Weights of a small GPT-style language model, trained from scratch on English Wikipedia: width 576, 7809 steps.
MLP neurons of a small language model. Each row is named by its layer, matrix (gate and up: input weights; down: output weights) and neuron, and shows model dimensions 224-479. Each number is 128 + 24 x the weight over its row's rms, rounded and kept within 0 to 255. Numbers have three digits each. A neuron's up and down rows have the sign that makes its largest values positive.
Before each neuron's rows, "fires on" lists the tokens most often at its 100 highest values on Wikipedia text that the model never trained on.

fires on: " we", " We", " You", " you", " he"
L3.gate1146:131087171114125080135094111139106124080137102134144168123141102152122106117131128148153081146105120151143176144102156145198157119145129140118117095172166133125123126139133119109131132100149135129117166104153117157150157100111158121203135088145142128151068105148073154109158170119114150135173088129076128126153107116116109084141108121110138122086162137087120126130143177149154159109118116131151150110120083125127113169130181163108120153153165150145114114129110093098138123124146104161086112113102128147095113121116104130142117101129103091134105125110131202116136093111129114093147096160120125140096106109148156085151111134104101144160161118100103135110145101095125136120125107147101141110106079185104115092175116135143129126108160143097142134142128146065127131119130162
L3.up1146:117125125132139107107141128176155160138153112141157119096059109145135141139124128126142101133097094128163147091119158163090140137128140165161089138175109089135121138122104138094104161117113128125079122131157103146114153126119145077085130114106102110153134139113137114150121127151134094121100147146189108134127126153139068100116114129065129129107105089120168062114137138157111161160157098124119107152118127098090078092187096111144139137170110086143127159123117122102104155143130146118126107134171141135131098141127116109132100097125126128098132111118132124155130118127122134140153104134113128140101141148165153160071167169110104153141126135120126158133132096129140121085161130097157149124130124150089060142142139078107148128166125117153124095121097131133149113097118090
L3.down1146:119127130134141141157131133142152141134116146140179134124103103137172142132113144105168140118113158061146121113088153144144109143106129158117120085175168108155143161099137121110133127098112137127129112117108129122130148145113117113135140120136145145121152138140142135129137147172114095164147160158165085156181163132096134111144142117109081153138163117142166094183120118183112126143137112118130079119123126098121145151154139114119142068120115124131099139118079147057135149121171146100150124139135143099159103121112108127127128147109122151163130155109127133139105126120111107179117154149127122090082127095172136123097168177142123146120108170128132156129111091131156174107147120108143090095134124131115114131145120096136162138156111110127107089127160129135079146094103089

fires on: "y", " to", " of", " on"
L3.gate455:150137154143088091137119153119125138134121118081158126130080122131146144115135131120102118128131154110138117113160109135137121167117132138113158149143097173135126130176128129072099135159115111115117107143120144109114145113114077172149130158120134110138152162111132101135124123123151141190132143115109160095092103106112121126091128131151168152111099124112127109133107112153102147114138169107094106123103148082103147081149097114092109112120105103161130101154112108124152154165140151144105107143165155153127140143117154126144083124091116146101136150145120128113146120116074115122149089114122139124151137079134171142155129121107151109133112163172116149153127159131080148092112135094174127061150127188134148145114132145163126118142131110147158142129111132113155100107144116
L3.up455:128174085116134088185127115189134116126107122126084142152079166103116134135121147123136127147131154114131073125138104120111131088137137109128113117133138174108153126147146144147145086124118133167138154159123131104140131075109116094110106093104133144135112127090151149148084100151133094155108170115071106128125146149122132152118156114106086136123132089068127158127099151126158140121159131145133136151161165114138169128136166107114153127121093146157074150147154150054144134119155175114121161117147067133137103129142119112083103133117147188117168119134152098151118178119133162149137102104124084121126152160147101142147119145120111169114144154143122149130176131144097125151133125144157154107135149120143135147135111170120141144123128098122128113114132162154133157190110115
L3.down455:121114141122140125169070139163149099099154126123158155084130144125156128137135105115169098127151127151106147133135087129137122123146091107088147123155116152122138071107174115087116123181143146165118140122102142148131120103113115125137135179161145144151103144105128108171110092139149095160119155139126106145117135138087115148106088129150114187155129070123131108129093106105159152105136142101141178073145155158090177133072114120096138124145122123156126133117135070129177134119135110118139190071137100116115136128127112105150116127062167127165132147118161124096147118124126116144138173083123130122117101126111112129156137094125125133097152122135114199130089116142106130144134106112116143082129127111109125139150137151133110130148122147140121139077147108124115151120120125

fires on: " of", " Is", " to", "ed"
L3.gate846:113080078119128145117094113093156147085152081111146153116120129117164109142166116137151130151174150149114173128153143117127112137159142161145128098158156129122115102127123140121139091119132123165139087129121138106160091149151190127139114125181123149107067142106134128131151146136100162168131125086134127097119108135117141123110103151138146095128089084128136128078086159078118124143109124100114073135128121148111124164103133145141141114126147122114113139133091143175123077180160108153109079119161115127088110141092139131146140129103106109117151158127131154163095182146139137124112134137121106138102111142136165176147134100110132105137107097101136097102121131131133087129146084132143136160104143154132123124166140091130107127135121159139153124127135101149083094162139132
L3.up846:123116126134115117147117096120134132130107138108148115124137116160091108142118119144133137137120129115130132165134158140128100115109133140136135121104139111156164116102123121115129113143114118136136102141148162153132135094142151112096139120148150167122114129127101096094161169090190131198118139135124099135115112118144126127129188150109145161104094165106151108156122120137182128136127152119118106106114127107093159131157113131144140086125114123133130190122148134067082114116153116151147135143115145128120123126138153144137134142154157143159121154088106146089160148129128138155086141144125131118126115145125150133129142134139142157156081110105138099170131190143174140156140109115176132068163138119161159082139124093125146099131133097185115121122100120144144096151136132
L3.down846:145099132138131121149129139138109127139129142154088123133139132114116138150120121140096115113125111097152114128114130129114094099109203143147121090175151136175186116127179131153133133145111143076139099128150103103140145127115101147161164120153145114126137145112120103127120121109123112112112115104146105134133151197122123142121127139158140125173093130138122133138102104132153102123119160114144123159127145134111151115157140141085124116160140115140164162146128119121118130143144157133139112158156123109137127121155148140144105131125162077160112112122152091069140117131106143125148129145131117130159079106133104145102113112174152144110070150125093068105127120138134138114128145082148153124118101139129136136087115147096135162102142142077134117163133129155133131101181171

fires on: " |", "Z", "G"
L3.gate237:103123119118122108134129084113159134119105111166121115084116113114181123103142156097140133122124175128127154131171071096134110104134123139142151122144117112130052153113115124133169111146096120152115115127094152125157101141156161116114121122124117124148106159120122123092126129113132151139127116137143157189141118137136124125142122166108112119123119140090120138129174163173104134103142139086131096141134112147106119132164112126121135096136121165108158127124118151125120149170114121167136108157154124120110093139147159164140166117178127091119102127094138149144130106130154153128140103091133121134144145128129106117150128108130123101125133129094118128126110101112070136115082152139122177127096141127131138139112149153113126085135125166131108148137127142124112140156107159
L3.up237:153117146132125105109143161097123185119125083129148137129125100105162079139156117074140139099130141150096165141128095084168101117145109108207118169176137082149075123140175118116129137123101146149118116138164107144150150143130139119127103137119141092146154100116117075134109072116118128099161109143157118145151110128162157154142113127085158119103137173121140138140137117123155131108135108107140127158143153159108106133109117111155095090118147123082154135167126129097121173155128125130140085165117140107119116106095122112130117142124138085157096143096119212140126107114136130152127107099209141105148132153121093155164124141117106139128136131123140139130088121123082097129159125104160102139117106159106123162146142163142128090103168148113103132139092132095106129131119090
L3.down237:145151174144143109107189114143101118131148116145135131113137118117135113113109142103152120139147145125153164141095090100159150128141113119153109149166134141103117131137149098119125148116090138064096098142149100147131137085105181121172163143109155080159166108135116104139080129147127158089137096162090154167159124163122128112138104114152137121166087163093163159152124139149113088106145114110141123146154099106140110125152151113105129104147101130136121126133156118097110177143155164136142119131115104140139142122149109112131137149141148111141118162128163155113126124130130121164163104096133149139143089163125079112120112155098115113124131120108142152109154062123111073145182137127138154090102123130112123141143142143152101088143129137115084164098137151101142141148116130

fires on: " |", "–1", " /", "O"
L3.gate1452:142115154127123122131100086106134050135104117148120077099101120107121165096138154110178115116134119129106180142160106072156139096148121105155101140170102165116067170131129178102071108175104124116131136128133142138135103140146174127136142173111119120108134122105148116119129089108129135105106113154101089125104113099089117113169167152112158158137125135131158146155106114169128140092178142128114095131127113095109086120151138157134122128154134134112118135131104142090126141172127118181131122133123130107129132161122152142169099145104115089124147094138131179168124112120155120137123125129163109099124136129100138120158174108162122101138174166115159124108144099121161119144157112129094106151147150100103096149125121133098152107152119135112140181113131104112125097130103092
L3.up1452:116095150097136153087115074134135137127137132108075158112164134085141180103150159109123172113139104180135135116146136162182134102157154140126143113154139130117130172113144137107101138104111112128153149127138106082121111136139141132113136133141158175126121137145172116127124094123123149132086092158147120119159111108104112102122122087143139157132136121117153126144117106139109150142108087122151142096112081077095130120101087165146092108199107119113093097126114168083077133177135092177132104170130119113126152142134127114132099141136158111141123131170143107111137101113167116081126119133198152124117082112143102122138175160107152108110122138109160067163127122085159141121132140164148127134133119136122114132145137127071106101081141126107163124138108143182150135121134148
L3.down1452:187068113118099137102145124129095175113155137099117145114112133116093146130106138118154171119137127135163135117136081122144128144124131108117100117130157142137178130124114148112115139100100130097138117108140125128165104105139148154119128154128089135116142175195135149133092100072124109085107128118119121154136151124126123113153092128115161139160085152110116105114110155105132100070106140089094107110125130154104120114113099127126116103154115140130078087123177123106160145130115114114171116106177127121117141137135098138106128157161141115141101099124144098103131110121103121116150124154125099117134115139127109119139095108124169135129158150118170136138116122120113117121147198104143103133125087130100123133125142140128131113142153119105110168160153087132134166147113146

fires on: " to", " would", " be", " will", " was"
L3.gate1297:124114171097099100148080131100106126117110114108142077076085121164111143100104150165120146138141156101098177110121116108125123118123163103118109148150158131117154118090103101119085136146101160137128162122114154083134158104080155113127093134154106154170085140148121137118127175122145168145162151138124117121154090115120091114120098091147127166120140090122101061100146148146133106132136155129135094142128194120109092128106147154132099144161135154156086144166150094125104110165158111130093103129098100151139132138139131103132153114127126107160106126114188173153113138137143137138136119122147127128135132097184108156141122170082067079119118086127134179156151114189063110157136131092135142130153129136084176162125093145156104175130160099136115122126157166135109110118131120
L3.up1297:125138138138127148147124127141138141134157134172133109143136135129120112192159120107128106168092111129114113090119145139133102120142152093104183098149165108128141170096118139136124129131182151116129126121117118121183166158128168146157101124129118109138132121125107137127151109146190144100082130149119106134156146133099119134061119146160146148123107139175077183144156117140134181169151139160115152123117148121178138137123157074106151131131106139130149116124118134092122101112143111118154129138173108132139129136141151133110079135095111121135096150144152132138108166093124113147094122133177141125171148086146089130146122109123109104132119137158116095143129074112143105115145181166119139133094138129143109132138118130142155129090143138128094097119102132103130163124078167
L3.down1297:141115130115126133125082172156144101097141096150151113121147143141154139157141132132127138108128127111118152150140154117128120132133147078114140161121139101138156123127134107086096135112163168082149147120091133134102148144128136134131124138160110132094103131117112145128132115095125084105149158144088097157187148111114088138093149126174143129137120138098101139138127142098115142180152146096110123147130142136142185154094173106138094108168122156072109128117103155114131099139138120141099142117122123180127158081113135122146091126128144143128099131104149081103151105170127139161125128134109159171117160110124111136124127127142121138103094125148131129130134113174145128112143152142134126146098130078167095165086126131148100116098120151128113091156122137106147150134157094

fires on: " in", " of", " on"
L3.gate1069:162159134156133135106075095143141134155121129163144125084100159136139160079108133123131138175135167143118135152080103161160105096114070100111125129136128147062147110130113103154100136188088105109134137110158144168107080142084134113118127137083113105122045135154113149113098121115138142141126124108133104165112102099120131115150111154141116127140138142111148094138123134091157112138121125152127120101158149140117134138116116094116154118104113144117126166176101104112120140135112118098130117125158122118098081122140084070130123167120117097124164098119139143157162143118122103134141126115135152124150154130160193092135132122161151141085121109141138060095137167148087124120124082163109128116155153144121074100139098120133101114159163124151122156138132168144131105154124120
L3.up1069:105144143108129133134131133166135121138149125090108140163139123100108160130112130122151153109125166133109137152142112093125107115137147132131114118089144161150114145135104098113123097148128083137129147169151135122128111103180111143095125131153088107118142136130138144169142144139155127145146139096160122162157115124133129125170158080106112116136120137119126082151084097125107172098125115114135152158131106110102179123181178132129103088095097139136121126164078119137113164134134109131110120098124138120159095148126093109089136090117144182099164121123089126140177151081084157111159139121077119151129121121184124146177107099149148151133134165122066130144082124171124166097121176122110127117146141161095129118125121105137114125112142082116132123125132164131143153125092121
L3.down1069:126088130129121124152083093119123124095136155155159153141122096089155146092096148136133117109171115144126154115108136111097133139131116126133143134115107082162119150139141140135145107196107147058121111158102109132148110111113115099115141121139095090137120168120166134127132123120099105119171133121140118126125118128100093090141178099128083132102130130158143076142105124116128136125114048113067156138124108151123150178127093069137135129095142143126152182167134124134135117148170131070110129147136130103115083136118103097153149127109127110102194143142119118172112143155160137110122125064184097150119133163176129154140147106142116082131142092091108138130124110108098163126127152154152167136135148135129088155150140107110113149127147132158129160114135097164140180126144108

fires on: " of", " |", " by"
L3.gate218:125131096116102129105104126133111116099152137110131164074087170112134096138089145072149119128109089141103146112114112109126065136141103120136115127143081128129164130122127105115126071128115100121146106175159170143113152098122137120146139115145120129097080136124127104136132129130127111117148105087100119131128127142110118109150168132089132145163115149120149093120105150119122139150163125115134168168121163150149159133125097129126141142124113152124154130184064160121118190151137147132107118130118133129114113148102174111146141140124122115162146061152153175168109155144178154087142136114142132151133120145124106120108146106110124082147157100121143127132153121121102153130141121098097123095161124130133145151101189133120111166141139170127125154106092095095105105150148133
L3.up218:122120123149137109139135095144123159120134152129125115137101149148133120126115152125119147113175182115110075121155096114161144139133138119113143101162103155102175096107144120111148172134127135127140149149124106142152162143154109137160125097131160067104087154075160092109130110111103150132116082140154112125170154136114143100109129139120145101132142149108164084102175158186116109155086112129142102101155128139112120094141135145139116144122110140107144134151094170122095160143126146110117117143092137090130097131050127126083136114113100134172131131121108141139142164111162140060166115158128164105122130144171140139133114095158149140117136123130131118090148111143093113160146168125122129114121139121128115124115131141123188157141192102120139102150126147132091116110097156
L3.down218:125122142078125159123188121145145134113120124087148102151124142151103100112108135121146118153176079130135171182096133076137088113132094121154096141116090162137114146115115114094123108127123115092160156139140192119134189101129147131121134175095101166153056135094111132146083129100138132073141074079110117151137147172130126102113176163120131114168124166130148159140122121128126140131144129102097088125103136140137138150108163125120129179144143166095139124142145096171155157152134134103097148103134104130100127143110107119128143123123143162158149131136122135113099138131151139131134116112130139115107103188117085130135121138162148135142170144090147149109143149137115124152137132068105094076093101136123105130127169124136112118117129116144149117143153063140137134171146143

fires on: " and", " &", "ant", "ious", "ic"
L3.gate466:142144124121128148122125111148127126111123122140116097112133132132134137082113102067140131168195107113106163163103144105126054140118114143128099158159151114126124112177134129110113100123103145107126100110129108128147144129158153135131121124104125158140127105139082085167086160139117119175139127125149143166109161123112104106146132089121139110153105183113139140101113110135109124182165075157152146134119129145133113154116154134140135167122132102148151110150123106106102118157135098119124111076119159083137126149115142118123105144160150155119155141126116150089119123136122148128171109175117143106154122158098164168114147130163111119092118094097063129124148103073092075168142102120113200112126157142159123151144164144134123131163181128134175154138157098134079158125181165
L3.up466:138093156128128104149147127107137091148106143154144132121098148089130115099096134120158080144110147125120138136131109165115143175154128118149122149110127127097129181123060151121121137136117096141086127109161129146138142155128130143147129126126153071168086122151113148114124159136168105120091179126188125143113101124123125103155134140128082091111110134138114086119095149126117113108119149116104143118118101148110101096109080104116157123137085142098155150129174130130133099100126113091095170137151084132142167146139137106137134078119129108127108122099110138170087099125144143110169150141173119151132131171137119131105129135128174135105130113129152100157115135109131135182106101112139110137131115152126109163146132091092112079114106111151118122150150176161144169129088087
L3.down466:132098108109151139155070130122132113147145123137183129140113123135171114095153095083125129149095075144118095108117128123127076163063114152142134130091151136141127122188112133107106128168132124185160113131164126113135181143113137140163127097111104115130112118128089132117095117165115089136129099147134087129076107136142095121103134134112116128109101131117061114127128143146128133143129124106127122144151142144100123130149164149098121140086127148130146167128160065147113138119085101137108128127158126081113077107155173091119153148122120132131158102118151139112141137127132127094154136147159092134103127121136157111111099075122115138142120109099094111178123137138133136153098103135117129135135129115113138097114151133102138085159168121154164162127164135138152113146128143

fires on: " |", "am", "ict", "p"
L3.gate1985:074120125116070107125126074152156119093174108101172100120099174133150094118118123083114130137131110109157127150145129133126137114143110160104088098147106083158118095138153165170145081148147089094131155147092150132160107083130172153138122114108124113129123176137073105145155142113092136169151143132099118129099131139172129085159147071126114113149118128134118142153121150141124176115131106113132098125103101146171087166120159157151114134138164118172166148112137112113122134168152147143105093140126162121109123149137126139147128151085135125123131140136121123115143112096140111129091101170108144143120119128143130152084118158145119145176111132163128163137145146107123141142116140102133161147122149138152140101130147107152124108110109160164165112148150151107119133133154125
L3.up1985:114111140151128143121116090123136087152132107163132133124186127109124136091137150123113131130097136079108117178150163162136149091165109112113122093152073160123130109166115130126090133140122164132119134097102101124096097118151169094122151141123139139109106183136160143128137136116133152136163148142150127139153144133098122116104148117138102098143155161131090085094168155135095138126130133134133134115117138164131149132088105141136139151152148149175113121138080156132118174131099147089093125157099079144112103131145101131128118145154117147102147121110183106088138148135109092096141162112108113120114173133138125106122175100135111137124165134154131147129143093131181101107131117139102127125129117128135086103099171157131122153140142133105116079115153163106112122067095196
L3.down1985:102087098103140121153195126147118117123153119121128143121122145109131119134124143122144114064110106106130113139155162112116149105158092121110119148110121125090115138118101126149126133147117118034108103158124119126118122139090127111173134132143111093115089133158100118131084088141133120142113111131145156153126102118101154091106123080130091113143174134101134078128134111115156153114156150107130159145167130059110124139068154129091117156141184100119100101100116145165118144110129123103099117124094128104092127128149116123159123121145128124140166126132129132144138127163149114114107178155133155107106110111139129112148124182151133131132122116117158142126128172089116150148160099120149158135090114126194138127165146156103141082151114170103153113134163114126114146167135115

fires on: " of", ",", "a,", "e,"
L3.gate13:101179126121143134098116123122142124096185101154135104100121086117106134134147163165119101138130174142087132174100126114176102137103120090160120158132164140119110152112086189115115103126096131119136111108098178104157117088128099185096107125134161141133092135136141110158088137104108166187114126140156144102139104152147094098124115127163149112136143129169123146138108120112157111141139162084111140127168092142153127132123156106151135087099153144137133125110148150091104126117154117127116112121098154090125138129106113143147112124111091131094130087130158140114134078110139127109163115087145143148162100136176127146161144109131110094102095135077145083099136140150155134158104149120141143107126180145135121179108112129158111103132103131121139139124136120136096114091135142
L3.up13:113106131149089140069118073111154170146177148103122094117168080092099137158104123154119146158140155105114094141123144165131116148109119112145116119149165144119085108104105177147124113135088140097128128168149154106194113118105084148146110158125096191131097147151137098115106143121123107132121144113166111134137140135138102142132113155096139144123124148118104105151096132122130138140122131129151161128135106119160106121128107136088163116150106139117166152138171147137100170116173128116121081116114132124116105165135105117118115107113127113108100121176175181096117108121145137090158150140131147119134087172106106141132131169107124144099117156097149071116105136152135128109146123143124149118104136133129092128146131106111104110101118124162138149067127114143109112114109127
L3.down13:132110090115075102078229100145137124152120158102165127119146100082095123140118130103130119143139114098113108126095148158119089129151101117158128150152131094104143141158129122137118131125122143058148075166103105143100145141139107148136123139126150148111093143113151145119115136111098137123172117097144148139147107106155111129144143092142114141099170122122123068143064122141139137186144125104112144124138105135141118136120150103125090147124151110137056142136148167145128120140132164121090111106160120115119052113135115093141128100083115132126097103131116147117103166107130117122117165115115119122140143107107145158116096110144152121123112144101175103158102113144115160076165095172096142169137146111140120150121086119094120118121131154123161129079104125107178138090155113

fires on: " of", " for", "ing", " Young"
L3.gate1042:102118109143164098150113148112084145149131087138124125111123125177143090109097161149157116128131141162102134120111138148101122149122085140134086112107095137109093165142132131117151128128107069132130154143151167102147140137126179133163115108138106128124134120124100131130108129160099116116142120135138119088114131136086121124100126142143115103141112166132114124130104139149170111112136080092107144125131190120119145155103138125108144182090122161166096137121134120103139168160117154136087126133123099143177130143163151148098127090162106121157116112104114128163129149139116067115141111117081128133181148112133133095154118159152129125141137166119142090151129100130097142140135120119134129106115154143116145123119148105109087087135140126184102128121102103140151150139144136
L3.up1042:104127148133117116101131133147147158115130086120124111166110081134102125134105127069057113117168152109167147099113148128099101115072110112133103128180125176138109167133138122104058166128128141126096152155122113111164127126146112107110118118131121122150084151177114091096134138176127126162109119150173188099141131141163160132189144157128154122114182123149124146131135200100128131162153089128109129086115128129079102103156141148114136148093115131116125102136112174104141147127162173084141170101131114072110141141127128143111127099152150166122164140156123157140142106134108136149103135114136096152134114171148137124129134106153106144112104132147121128131146112155069142119123095128168132152199141154116125152122165105160069152124138149107146138185129095142106148144151138
L3.down1042:154101132120138124129181130115116166125092111143145152110174157147138111116116117102149133138150131119149124127056127106094124111107133119158142115106154114118109138129105097108143133143098082080108135151111140131120151100120156144155124133142139135111099150082103115124129137155085072091078167072131102129137131148123113110096165120092075107109094141098112150174129151108162116123161134121118096161110143155125140134153103127106113143124108116107143157108130150132116118177190109126133126182142074097142101114127162153138144127118090126116150138095116150132137138111120144091108120070160154141101151090098144149126107143130148104138115098120112103164106125162101150125132155164065132098134131151099122154167134119158127108188177136142123114152146118078148117140137135

fires on: " would", " to", " will", " could"
L3.gate2073:125129126120133104136074101165097115139092105128171090153070121138143175134195149148177150114090175115147159075150133155111144143128128102131146151122136138169104113133116130107124105100141101142159118141120138102135142113134125093138151110145099187119119133095137098145065085112149113103136115170152127086157109152135054111105113150101112111113106093121080151120124117110122157123136173100119126087163165153099129127141140143110115156137159133149083120139106100143120088112142173108068087107115116127082156174145104151157114092133132147109165167074130118127135136121125128114147145123120147131113159133131108147103146110153137122144121120107131132137120133135103102149123121124104110100129103116090159116121124159127116159128169148188085114142153173118107180137123116
L3.up2073:151112154137114131110134168120140149130136089153111118098111137041095135163147147117098112157126134126122105112144115112150129135124146116136112136160160139151095112129113127157132092173172117133109094144126142110125136168080123128150158137132118142132133135130141118121118102105185169142109100112075122150163125093112102126130082133113165144150114122148154123153111164142098102156191123141111123116155110146192143119083108161110127161137089120098127173119103109127114167147162123109168139086156115130125142132153119071135117140140139144122173113104130138079163131162120155141112125141101156126115114108075091096126126143151126140131160119137168134137128120107108099091122093157154110132081118125117141134113146146134130116160151100132127107108165158128180100149133138
L3.down2073:112151130151086073111037143151101114149109104132129123107139097137152141127176117121131098103142124151136120138119135120144152115125108100142169142104146142137131130155122138122077133119128138125104135111100144083114099150135133076147159112149107153119098078100134153095123110165097163130133134127111138117134115160074133165110129133151153113120125086110109100111165175117139155152167109163118121133126124119091138192083196129113138099117117137108115144110091134124141171154110110074106149109140105108142143106140098116139145135098144113073137159095150116111126136167131145126131077104149099133186134129154089117104143133124164091161121137134152122161105115130106121130129124115129108129131167111135147159119087172164094109124144170175099111100129146147103149083133131

fires on: " to", " would", " will", " not"
L3.gate468:140150110071172109132110133132098143161100103132113109116119126180140172090143113128110132096082125133102138107096110148109149115096112155148085111124122137155114167112125148139084133165163102137139126129143154156120128157097162129149135121108116126144113151122122109108121120105162138187142177113138116153157115116103114139117153123152143131115154065115105153097120092138118108126105124094141107149148140146164122134114125138104135128091136149162080135159107123158142091121117158136138136151181122148105160139140113138155102114136098167147152140111121104113148142095133139147139112105105110106166165089075133065114133131107101112141120133081170136151131136091073117099153150095155134116139135154127134138141052107123092159108126114150114127115133120162140141102156108
L3.up468:134067135105132138147123129102124100122170076131175148113127165117139161121149121087078159110109124093082176071081138108143149119149147119118157119138118157115151140171129154138137150146120106120172144136087133104108135158108133080121109090148139138171097108122125113137063096140135136123092151149125146127115114097119101135134124162121127119131116098146079147115131146115135171132130174111133147138102134101151151123150154170094122159167162127089110147096111140126173135125140158138093111127116118150111126132136128134160156158111130125149157153110116119110092132139142139146118124164150139140094181198139109110113162139112096125101162150157137140129108054118138142097122129087073138143100099123118131111171120162096147147122119132100122157112127125137103133154148150
L3.down468:123110134131113114108025143140096121131154137131154143121168144118136152127137127143128122123140125112133149106090147124130127119124066155145161158126132130155105116137132104195138137111109157114131146104103133120134129122130118118146130153131158118145134081107132097167154137110115099113085146144110124142108114161170115124141133129146126115165138127151070129116078147110103144144156162138115159107149096181072120169104163177084141068142132150137105136101094147110131128097179113121111125096114131126140171158147145102147102118125128113109152146144107144070140189165099156126135137134140078124114131100115071105142123106069110160113134142176163175134122123115139134124143121133152147145122165141144120137100166162138077109119110101140072144122132128135101148096120137

fires on: " to", " –", " and", " of"
L3.gate491:093157163140123129114091087173120080137134139107145132100115100128170130125133125163114114155127127165114132142113069138145137115132121116132176128103124136117090166118133149136103139096147128123092082154128113106105131140139099164115114079137115160101129176095115071125106116121186141105131122118109150114108112120127127117080127135165166132109146115129120105139093130114087117089075130096141147134121178109099155060130143075100095171117166152152115124133105139142114129160156115145097133114178140143076135154121123125150075135116110139115175134096149132125134153113128110107114091103130089158150152171141104129102147149127162165103127130144100134112150117152132118088141166099127126104131140141130085085123131127145139120109152137145131118124143144128134143126114107
L3.up491:150113132169127157134105130148110127097112127095135119137116108101127153191077116153117146110187135127156180129089127111136145143147138122104139143133133154130101118133111164117139113092105115122123144108127134144114160060162151119132135172101093115145126111124169126082095132143132104158136154123132131086192135159132112133107142121149190143076131097093134152176129095128141124103097135115160141127124133176116107157090148165133133123139148131155143135172095147122136115168160176172150119093162115122152155130095094092130103123116141107117128111126152091137104096131098177109142084102176137153109135099131145146121142120085147119137131113153193148174149141131137113138139097114143115092147145068090160087144132129123172087151109137089136152117090113115135144132117117
L3.down491:101120148121085121148164160117087134141076121132129135144153119127128117149100149151142147093149122120145137151105113127138185155143107090145135094150105114108116129138148146168115148106112136119129153139148111118094191156092166125139150127110139107142133132124089150132100173124122146147113097124104148119163073156131117133094103142111155165118094100121150133150087143158115119088142100086106130114128159162104171123148129136139093129107147082110119115093098116154120101122133101144131098112162097139145159150135099131119099109149167145132143106122162135121116106101137145135146138164153122154123099155108158136131107134123184126164155132132129091121134133170072142160159111117112136160146113093142154115100114130083108084172098084138127135117092097126133148099140098

fires on: " to", " we", " We", " fans", " \"I"
L3.gate11:106077116096126141145126132187133141139088095083152138131141158165169141125120174148167128093175126130144145101112165137174157117110123130137109103158102126107111127141090133135114136130138114110115140107120132167151142128139150146119141140103118117163112128119121112119145110163148176132137136168137150159138106111159107127119126106165103142077117116126116123095135111161175134091176106111120094168114112152147131090153107143105129116122165157185146094149118115049116136170127122109139115110138149109152137150134094135123153103139121107165124185170108146115154103142169084159117147164140161123121140090091126105135115169134124122126143151132160153149103107119106092094151120127121144144140109175112111100124133141099140120138131125133149182115103098096134126142118113
L3.up11:122097147144105092136126128112163147112105140153119132136149063151184066111107132160187125141122073108142097088108129134156131145125131112117144121149133121140151135171130123111143126123148128139108094083145118109136162145113131135139121091162169145099131133121155149133138144111097164137134150148165144139115104158132128151159209162113148108086074135109125162083145152138114109109134102130150124090115122096122095170132121091139125106161123141132146128104109112101122136114119096113154122087149093097118124110072094151102131107140112133149123126102137129135109142131112155167132114123082130139098123168122098116102121135188111179137113166095086154116191090118120106130162156079122133139154125126118151115122169105168085181131139112144144082124129115128101103113138163
L3.down11:144122131126145165131077158161116123132088097127150104094112137119142141111126107092149129135139117085125134100058130092122126127184101123139122131123088121128124137122131104158159168155137096188111136127114153133124102128117158100144132129141119133143130140103114145114133138154122116117167120103101088142146120161137142128075192134170121166165127119162116164120120113153175135125119124124116102141120151088155124147090119139140184112107073150127152183155095093049163130123187110075104131112136112125134128123110121142127141124130129127132114141111126104120103103097115128103131144134102136090116101105082120196131110133162169100153118127116115112094119090161121130106191141123154135112116112134138110064105178111137176117139119195106161124116097103126116106144078090

fires on: " of", " and", " de"
L3.gate1841:125121127135108143129125123085120084067147167109118127155141160132163084105123136121140130136187108139155171153134140118106141163127096166126091102098154115124129116128118141167136152121128091122104168107127126097162129113119129119158139114117124130124140153121047120140147131082120128109110143140127134121121139151178119096158117102101168115135118140140118137125112138074102127116138126128116167157212160161160095147121142146117130138101155112127129107128122139130121135129133145119111112088163144109116084138121126134161092084116156142128154147171129120139124111139165157110151092114115102131162132131120125110105132141147114105092113132098139094125139125086132100142115122167137135139098142118117145116085128107131123110140157095134105123157115112153143153173161127
L3.up1841:178113098118115194185137127143159149148127149134093119142148116141124102145071111129112139159139097145139152138153107124155117131102144163118129146134136130137148160159131102062122143130127123132167125183129139145124114121134118157148134114170079137145125153147108135105097147099137117122129145127142168164098117118195135156146083192130161156111137126129122111161110117115144136145116129143125125090120125150104131131111134105112107082145152118147131132122129129107122103084145142168130119172161152121115148162148091140092116069148133115090153132153153173171169115129140173138137132085102087155147128141103117150128122142144161130077133133125169158147161172093144117175189140109139155108108184116197108136142141118163109084108111114118139129123132152145081108145123076
L3.down1841:132123092145103118133169126161160096140142150137165144074184136120162144126196155098156122163084102148139112119106131097139156148122133122161102151139124118105155107147154118100128112103143124089117118152107126120153134098118110149146186108124109118129117140114131160071105140151129136132120112101091087109119142125131130125148171070128151148149123134110130128116084151143170119161129159129108131136129074123182129159106093112073172158119071130120106142127181130180141131164090094121153158142106136127091121127169132146131149116102156113128107122131124122136130100097116138036163133135128097141143162123107123193106160137108119141141097113076126115111095101121115117142102143162113155125131139135123165076136111138124132156132105119141140128156128115134128131169097094